{
  "n_layer": 10,
  "d_model": 640,
  "d_mlp": 3840,
  "vocab_size": 12037,
  "norm_eps": 1e-06,
  "qk_norm": false,
  "tie_embeddings": false,
  "grad_clip": 2.0,
  "decay_fraction": 0.568,
  "doc_mask": true
}
MLP neurons of a small language model. Each row is named by its layer, matrix (down: output weights) and neuron, and shows model dimensions 213-425. Each number is 128 + 24 x the weight over its row's rms, rounded and kept within 0 to 255. Numbers have three digits each.
A block is one neuron, or neurons of one layer that tend to fire together. After each block is what it responds to, as a language model described it from the Wikipedia text at the highest values.

L5.down223:155126155152131140152146146104118126123105089119119114145138106140097135115121105151115078111129142146103122132138139142134136131131101127131118125111158121102118110137169118142123140158120128110110143148135140100106176165124090143099120115137134108138135114152102154178117110116115157088139121112118111135152148128124133115159159112110203128170109135105122130124122074132148130117122092165159125114119121139088171128088142112124155139151125152127112114119105126142140160170088123114143162121149117133138128132158129128114123152209154131156150123153064151110109140110110066148095119118140157153158162116121114105137165145093129154138116110
L5.down1210:151133130143131114106155131111095127108159116086137124131091156144140109112135121093073120119152138125115080172151146106160152111131145135149122144087145126144156115096082142138108102107104139094152135128115149153103126090127114098136162146099149127153130128077137092140101168139114112084119112150144143125116138110104132084134090087182119150099113150154121078135102143142119107147129125128137127108130154110093142132149088155103082123152073152126110149157125116144121111129119150122091102143143101153120113111083109159152137158137107120160107118136167135164129150126132106133176157160142157151153163151134138130161071170121144116145083115
L5.down3164:089147143128147124153159155163114136076130106093119151111154096111106165087135111140104088180138164122130113118136153097174145110121139143083120093092111098110108151141127109098127160128112111128117103115145122148108138098161111152119165120134123138160142141106074097179075126150113165075152083121136133105166110140155144156118146099115144157139106147130134102136151151110151096128113165158156122115080167132128110095146086100110178147145129140132065081120154133122125132149087149141145144160066130120054128164137143146121155084147126123127155095171104087153095133116164129130145097145174127089133125127157148115125120108159104150151140097
L5.down3247:067138114149110130146169095091149124142142117075187169131112091139133138114130152137097106094167120114164122139141113099176126131138116164113122120095127121146121177114189130148126093123112112105143122086139096135202142162130119118127115136131145135102152162144159128131103147122098131146147112123151124144151144152152123079166093139147135119120107147140119084121110108112122132114182159126117170130137138131108124111152114131128192122115108167165094124160100118150111089147144109113073136118155163180147098144134140132092145150123136138153137125135147115132128114101120142155148106097136161093142117131122130129086118142147119127126123166
Tokens marking historical time or origin, mostly year digits after "1" (1960, 1228, 1853), ordinal century endings (16th, seventeenth), and ethnic or period adjectives (Ottoman, Romanian, Italian).

L5.down481:104121082117123112136174105131126103130129132131117172138112088112113077108142149089132188156109156159142128123144161099100181118134129128174188173141134139114157106164129142150102088147167116117130123123118180131144155116113175145137140145124170112102162141128106121124135143133165152126121149093168130130121107111110159110110126156148145119138090142151163180125118111143126143104118119132104131120126115129118105126101131104157107164131083151170137075109100153143132073125144148107146121125164118153125121196103119160097137160189113109153092131082171119129098108138155091133120159087139153124131100147129127119129129111142060143101135120
L5.down835:116120157123112145119158119173117150091124149138142122107151134110113107122099159159124126135093130140121138130185112145135147119111148089157149140085060116126135092099141146174126111143127139212150125130129122122118213149111139058109143144148124177155117104127162129094151144091139126164116140114176148139108138159129176080149112119141134135155062087095124167127162144187132120088122139140110125156137130173157126124129129106208129081140128154108132123164145146105109099103121140143172087121159132118154088112136139124110150175132112121106164131123167139127133123120140135113153118115128131131143155144079114118136090124094135133182120135
L5.down3614:146124094108124089126125166133141089064120103097118152120085143110072119131126162086142094115154165146157084141176164072122184172122073139153120149135107159118140081117109130112137115163125120104137123150165078094138179157155150103143122122127158131144155094160188151122130133072125143121111106134148072133127159127127116109154145109130134135142159141113166102116134091173079092152070162116081119108125125144146123118148154091167119078134119122103120135171117110146132140094075138124141078089147144092166100169131128116106082118154145129147123160107144140124140141136160099120130125156141121151107146151149144106102110135106116145120145124
L5.down3799:134105116095138120143182142133125143116158100109138114113106117114128068150150147125140109144131146159152154108142139136108126114134134152161135143157140147117164088122129161136130109154159085067119097122092143132113127151162133121133155134104122129130117118140142159112154148139138128116161161122153118143117089123073129120109109119119139148112115081111148139131152130164131114114087149172131122129123132128124126100107149092148092147160149118142099123130117121176133121109107127114144121087114113183179107152129116128106094137137138158140080138111162146130147121123142104175114095089123130129153128134119127117137055163123121132112164119
The last digit that closes a multi-digit number, mostly the year digit in dates like 2019 or 1715, also coordinates, postcodes and ID numbers.

L7.down3265:115099103153128148075171143129105103164128136128151132151129099110135119116105139143149121102126114180155146091175108109164102116101151100155121164094083142127158093113120122154113080120145117152121140151118129167146186112124140137128129131111177117080146123111138151101124140108111140123129145103126144129160130150116131117141115125162135112099109137107149175132138147161116122136100138099140128138129147103122126084154167116136116156116113148122184145158126138132129122102142166196127133054160125148149158170124133149108078141135140120152132135105138122140138155073169057137121097094120145130127139122124106155123098145123145123127153091
The last digit of a multi-digit number, mostly years (1999, 2002, 1255) plus counts and vote totals, before a comma, dash or pipe.

L6.down55:115114144160108102130131092125104133118136122120134165118143107139203112147154178124120158124140153094144146119102131122116130093103144128177131134111114167118177094128128114182081115084156145116121104111128114129094116155140147113122135089150148145138096095147105137157121141113134136187112122130162098136133126162098114133149114164105076119173118171169132101137138088125132159150180135140132143141172198118115142132143154149139134139121145130168119150077121173090126167118121162110126141138125105125128107109107103126094076129144142138100156164132150126122154119142147123120101137167128157129164127099128115096137146119112103138148125128
L6.down324:140129123136129156129140122111125192114134135126161135124104169120134113135102153086174137146121161093134134094165118144141153107107120122173105169091090108144142081115144147169097089114128128132131147136100124133136181127148153125124110098105098134152108141108136128093087160108103144140127126128125098110105125161186175138159103109100173151161124132102166124075151135108129103114082119106147107102132111132087126140133141103105122127138150136118181100133149137131135157117141109092118112183134143098151116146139108112120149115160189135140117150125107098171194153127166110166135060109089164120132111106115100121127137149099127107123124107
L6.down2697:115133154095075133145087149136112121161083118155125117094139146127145092142115123123146135115162155116140145133103123165114111169101126118148126122139121167146138151108126143137101106092117130134120103100145184136141153158138197093126107136097127118114144142067147122147125131160101155135093164128122129117145151145109116140153144133141103165147149135125146119107128162136131134145109133082102127124136138126157112142179141118173134124124118131158112114107162086107123171126078124134090144162160101111114148090147110109167129129135133088146139155114188101110127145089148129092144099142151143144158073132125134139113127125095109118121120139
L6.down3412:107090105136131134156141167143141152099129167087128132133081102165152095126114169097113157152113119123174112139156134170122106089096143105112152162128121131100131109169113136150124103169154118166142132106093144163082131113072149106127113157140097123145134153174118133141138179084099154128103114159139124115098125130132122117143128124136133151124125103137141121108141137127116144144143081096113156073124156087130134145120136126101125174150146150150139166116166151094092081115141149153156127127111143124121106162105101112114137179162104127142150135139146122092159147132179106145156089131099150092124120129148086144132151128140089151137103131
The last digit of a four-digit year (or season range like 2017–18), mostly in tables, lists and dates, e.g. 2020, 1980, 2010–11.

L5.down1237:134133113151114141128138102136092141097105121107127106129128092126156124150127119118106120108153129166126140160147099175163140121142112090145146155147114110118132150121137121176117136158116062117096115124128114124130144134125156130100159109136117132110158123120122153123110158134145135139126119143100123108090134106122170138092117106114125179107075107072111130112145147138118112117142114142172119094127174129143108119132099113138136163135105132173084128126116157143155105163140156130098114144091138135132139086098153135148128115121120118149171112146134119079146114109157140125114092138147121188054139109150112120131144117131137102129149113
L5.down3155:146134098114126113158123134128097132121135143129139134168133120133127084150163156126118150151162109089147128130141109137122097138117145143118142160129066120137095099147127152122098121111113099077122178105113130133086106103125096122128139145113186117124104156126127111134146141135113121146110118117133077108150152175134114071143141125093155126135184136161166141118112118109127151171151096147137135142156109130120147133089148116116129101133119120103132144136136127116124120139071126083150174082135143084119139117101139107113164136092165131124139140112144160135109107172152142111168153139148123135108143094129157094113180102146144141152133154
L5.down3282:144082151111120143133140118133117125117164116103179134139109141149140114075106126120098108095144145132144113147078147129133128107132162138123157154140141120162136152135123130149107113112120110119148161128111127127124142097091122134132125121152086104087114155155110091107107144135148164076187097122114098140122110078097103131070108129117155122093120123121119120120095136110152087124117124184125129142144151121071158095123132119083108153153139115124177141118085110130114130132162103131122113149070144098176109112099150136110114148145116136195128150118142175150153075113129120150129142152143111143077110151106144143130144125145111108096157146
L5.down3634:107168112125156107121152118099101118089108129091129139145121125154121148139109130159133123152127129109104132130147133093146120129129149126127161113105125115173145140175164157131148128150122122147109133135089158129090142118072107151133143130105116132094142132154073118113093145084118160101124123155093128147174115158140139158107133138135110132089106113129150146126130132142142103132101160135170137081180127139129132083144121126125122104115149138114150114140100080140155093114171129149110146132083120095107112150100144116108165150111108166143133160127124126133133153177166135160112147122079135115175135088138129098144146139153128123158169117
Fires on "and" or commas joining occupations or roles describing a person, e.g. "filmmaker and", "writer, producer and", and on role-word endings like -ee, -or, -ic.

L7.down3209:156109145095136124140108142142153124151110178141149143139130093116158118116113093103123132094110105161124162157126151160137090130135128122156186095154115130157115139115107090085117178126142147096117170100131106118158106126109105133095138085121116110138091130147114105073085085120114110156129176126147118131135148137151119162124108141127160109110109093130113140143151130085121136125117118136112149115123104123090164116124138131104093148132079129149091162149168141133130118161108074113169176157111108139171160137137140127160138184097184098114068163144135128139102123117169124104121137141113139140130132106115061157102126106131160124166125138
Tokens opening a predicate after was, is, as or became, often adjective endings or possessives: complimentary, Netflix's, was the.

L6.down437:146104119126127122160098157148165146142095098144165157135121091107167164163139151152122141079152101157108158103164115118163100116145105114092159135103133122172145118125120131142109075137117134121141116106138119129113108125127112153110151096129083089137102100103162118089081095132099146146069173117118135123104133086129135128130105131108148118126122141138122097135140144122100155091162145111133142166108127149102128131159137154148117155159100106107093125098115086113087164137138102129115154191138146112119143116135069100089137155126142068124144132135138095114135120080152144103124122126127166136124126146151108107137120157106080127131117112
L6.down545:124125156128179112128098147157097154129125110141117136163128123132160087174101143152075140145153118133110173083158169103143116114143153113113106141134134137149143160106092139138129134113104095145137117085135116107126129142154083167101128099128109117115112175148168140113102088127124119186135171148087121145102124114108148117149118145094096150089093078127166130156096093107087100104155130081084139124131150133131126118130147126161111156155113106151086122098122083159136126137138118106177146206130130115127125108126168118102152152097152099091100118167099103102123103073142143131147145151128115117140121135153120152093155105190122134152153151
L6.down3281:150119119110091127147116138076096160123122164122150125151102155141121095144082144144140072136127066103141114141132141172117134097115091142137114130130135092119148139150140122131100117119111112112133107146164139127111157105108135165172112146124104120119131181128132123155154115149116109132107112132184138123119142124107165147132116098129104133098144131172098124123144161124104133146154097125131134125144111141088123134138130162163094162123109099110101114101126121168130150150077083123136107143140139134130168122090130169163099131123198120116115145145122135140141087112135159148121135128146096127124087120104096163136148126103103151117120116
L6.down3703:146126099102118113152143165154125111131098141124153141143138159142127084154164106105121133131148131095089103121173107076176125152164134169109135119081125111139092122141152134138104116097153087111135123091118125103125103141096130152102130151145136117118119099143146064106127163122108152120129155138122119124125149101074086106109110122098139170132125138136139091143094146139095112085140162147146130170128130149131129161136142114131125155169118132133135158126115138124143114110138114151122127183112167154140118141096107154123149152148137076139105137135141125119124125125117096085120136095144134127122097141165167142157130136109139166150112135
Words inside noun phrases that say what someone or something is, after is/was/became/a/the, e.g. renowned, board member, best known.

L7.down94:164146111094136107172132096122123154117125154096129149099111078130108146143156111125098127119135123143149134136145117128140146112136087144100127120147157130109166092147186165184095106154127162135154076076180173112137154110140151081101118143110165122158118092163124115151149129106146136132137092132191139090182137132129179074099132140147124123125094120114131109125121145086171157111158108103154139154160126146099133133077132108163085146155142134151111146130106114138132096102162090076174141158113161141155102111078119114143178152153123137113145109094125119150153119150130112117143124111185178146149162122165139123158113128134102132177100126
Middle digits of four-digit year numbers, such as the 9 in 1995 or 1890 or the 0 in 2007, in dates, spans and birth years.

L6.down185:137093121167138130144067127121142165157139136098147109119140080141155151111174130131176169102180151082108109120106174118124121151119095135117132125117104118147131117108130111173143128138121127123113131163092170164111154144135109131116123152090121123108111151109108143119108130145095114117114109069154167129113146134126113111099116141150127127137100141131124137073177128104074102160142164116103146114123120138157173150185114107095147108125138098116136169137128106152126084165096118164152163093129132104153123140076170126151125147112149134124086106102091093148128151130104110114109139125084165134172147111100130129128112133144115132111164097
L6.down909:103136147167143136121143165144147151137169123143097178113142095129145119103132129118111147118153133137169121159103090081136143129177088139120131131133033119073167138128124104136118095108133129095130121111138088148128118067191111147100135147107142096098165171169109137145122145133123118138116108138141160181112120149157148054144120121108140151146115144129159111120114119067119112165142106110093139099148113169145150093103083103139120111139129109140091125187128137135131078176131098135137086116105121163126103133137153154110154135114108126151120112089086166085142091123135089163079127129115149149165134135157129104125111102152134147117119156
L6.down3145:159121148154145118127161132128149113136147155101105130104134119123149142110140127139136139120149086157113116165140130076164143097125137130127122084149084116117179119126121129105136109141119146127170137105174097095157164078088156142119141147100120098109132139130091134111165122146145105120138095136134133100164083153134146090124105152114153132137100145098140119118134149143126088120118111127140114090109128117083125144114107102131143143134110132150119114138155149129138121070118157122120073138111140148131118121131105157154176153137130100101086088130099143111149076122159151144112117136130149158118138125132159136133076091143137145151106138
L6.down3651:085128125117118168141107149132122122127117115113107165146135144159123090102136126092121097081128143168165088179102096100143135113128088130163118119187114125129118126152135107131130150139134137128143094112107113133119148123125113128123154143181129101127171150116113144175076044178109141109124151129115101126174156137097142084114094143121108139131150131112196123122147177138086159155194165093133171163123125134110125083112136115118144134115131115138166127145111133119128146143123137118121082162116137165127128118116152096114150125118132102144132121128114129107166125110145107170147142133139132116100151140108125100153111116117116106153129111
First digits of historical years after "in" or "c.", e.g. 1948, 1228, 735, 312; weaker on function words in history prose.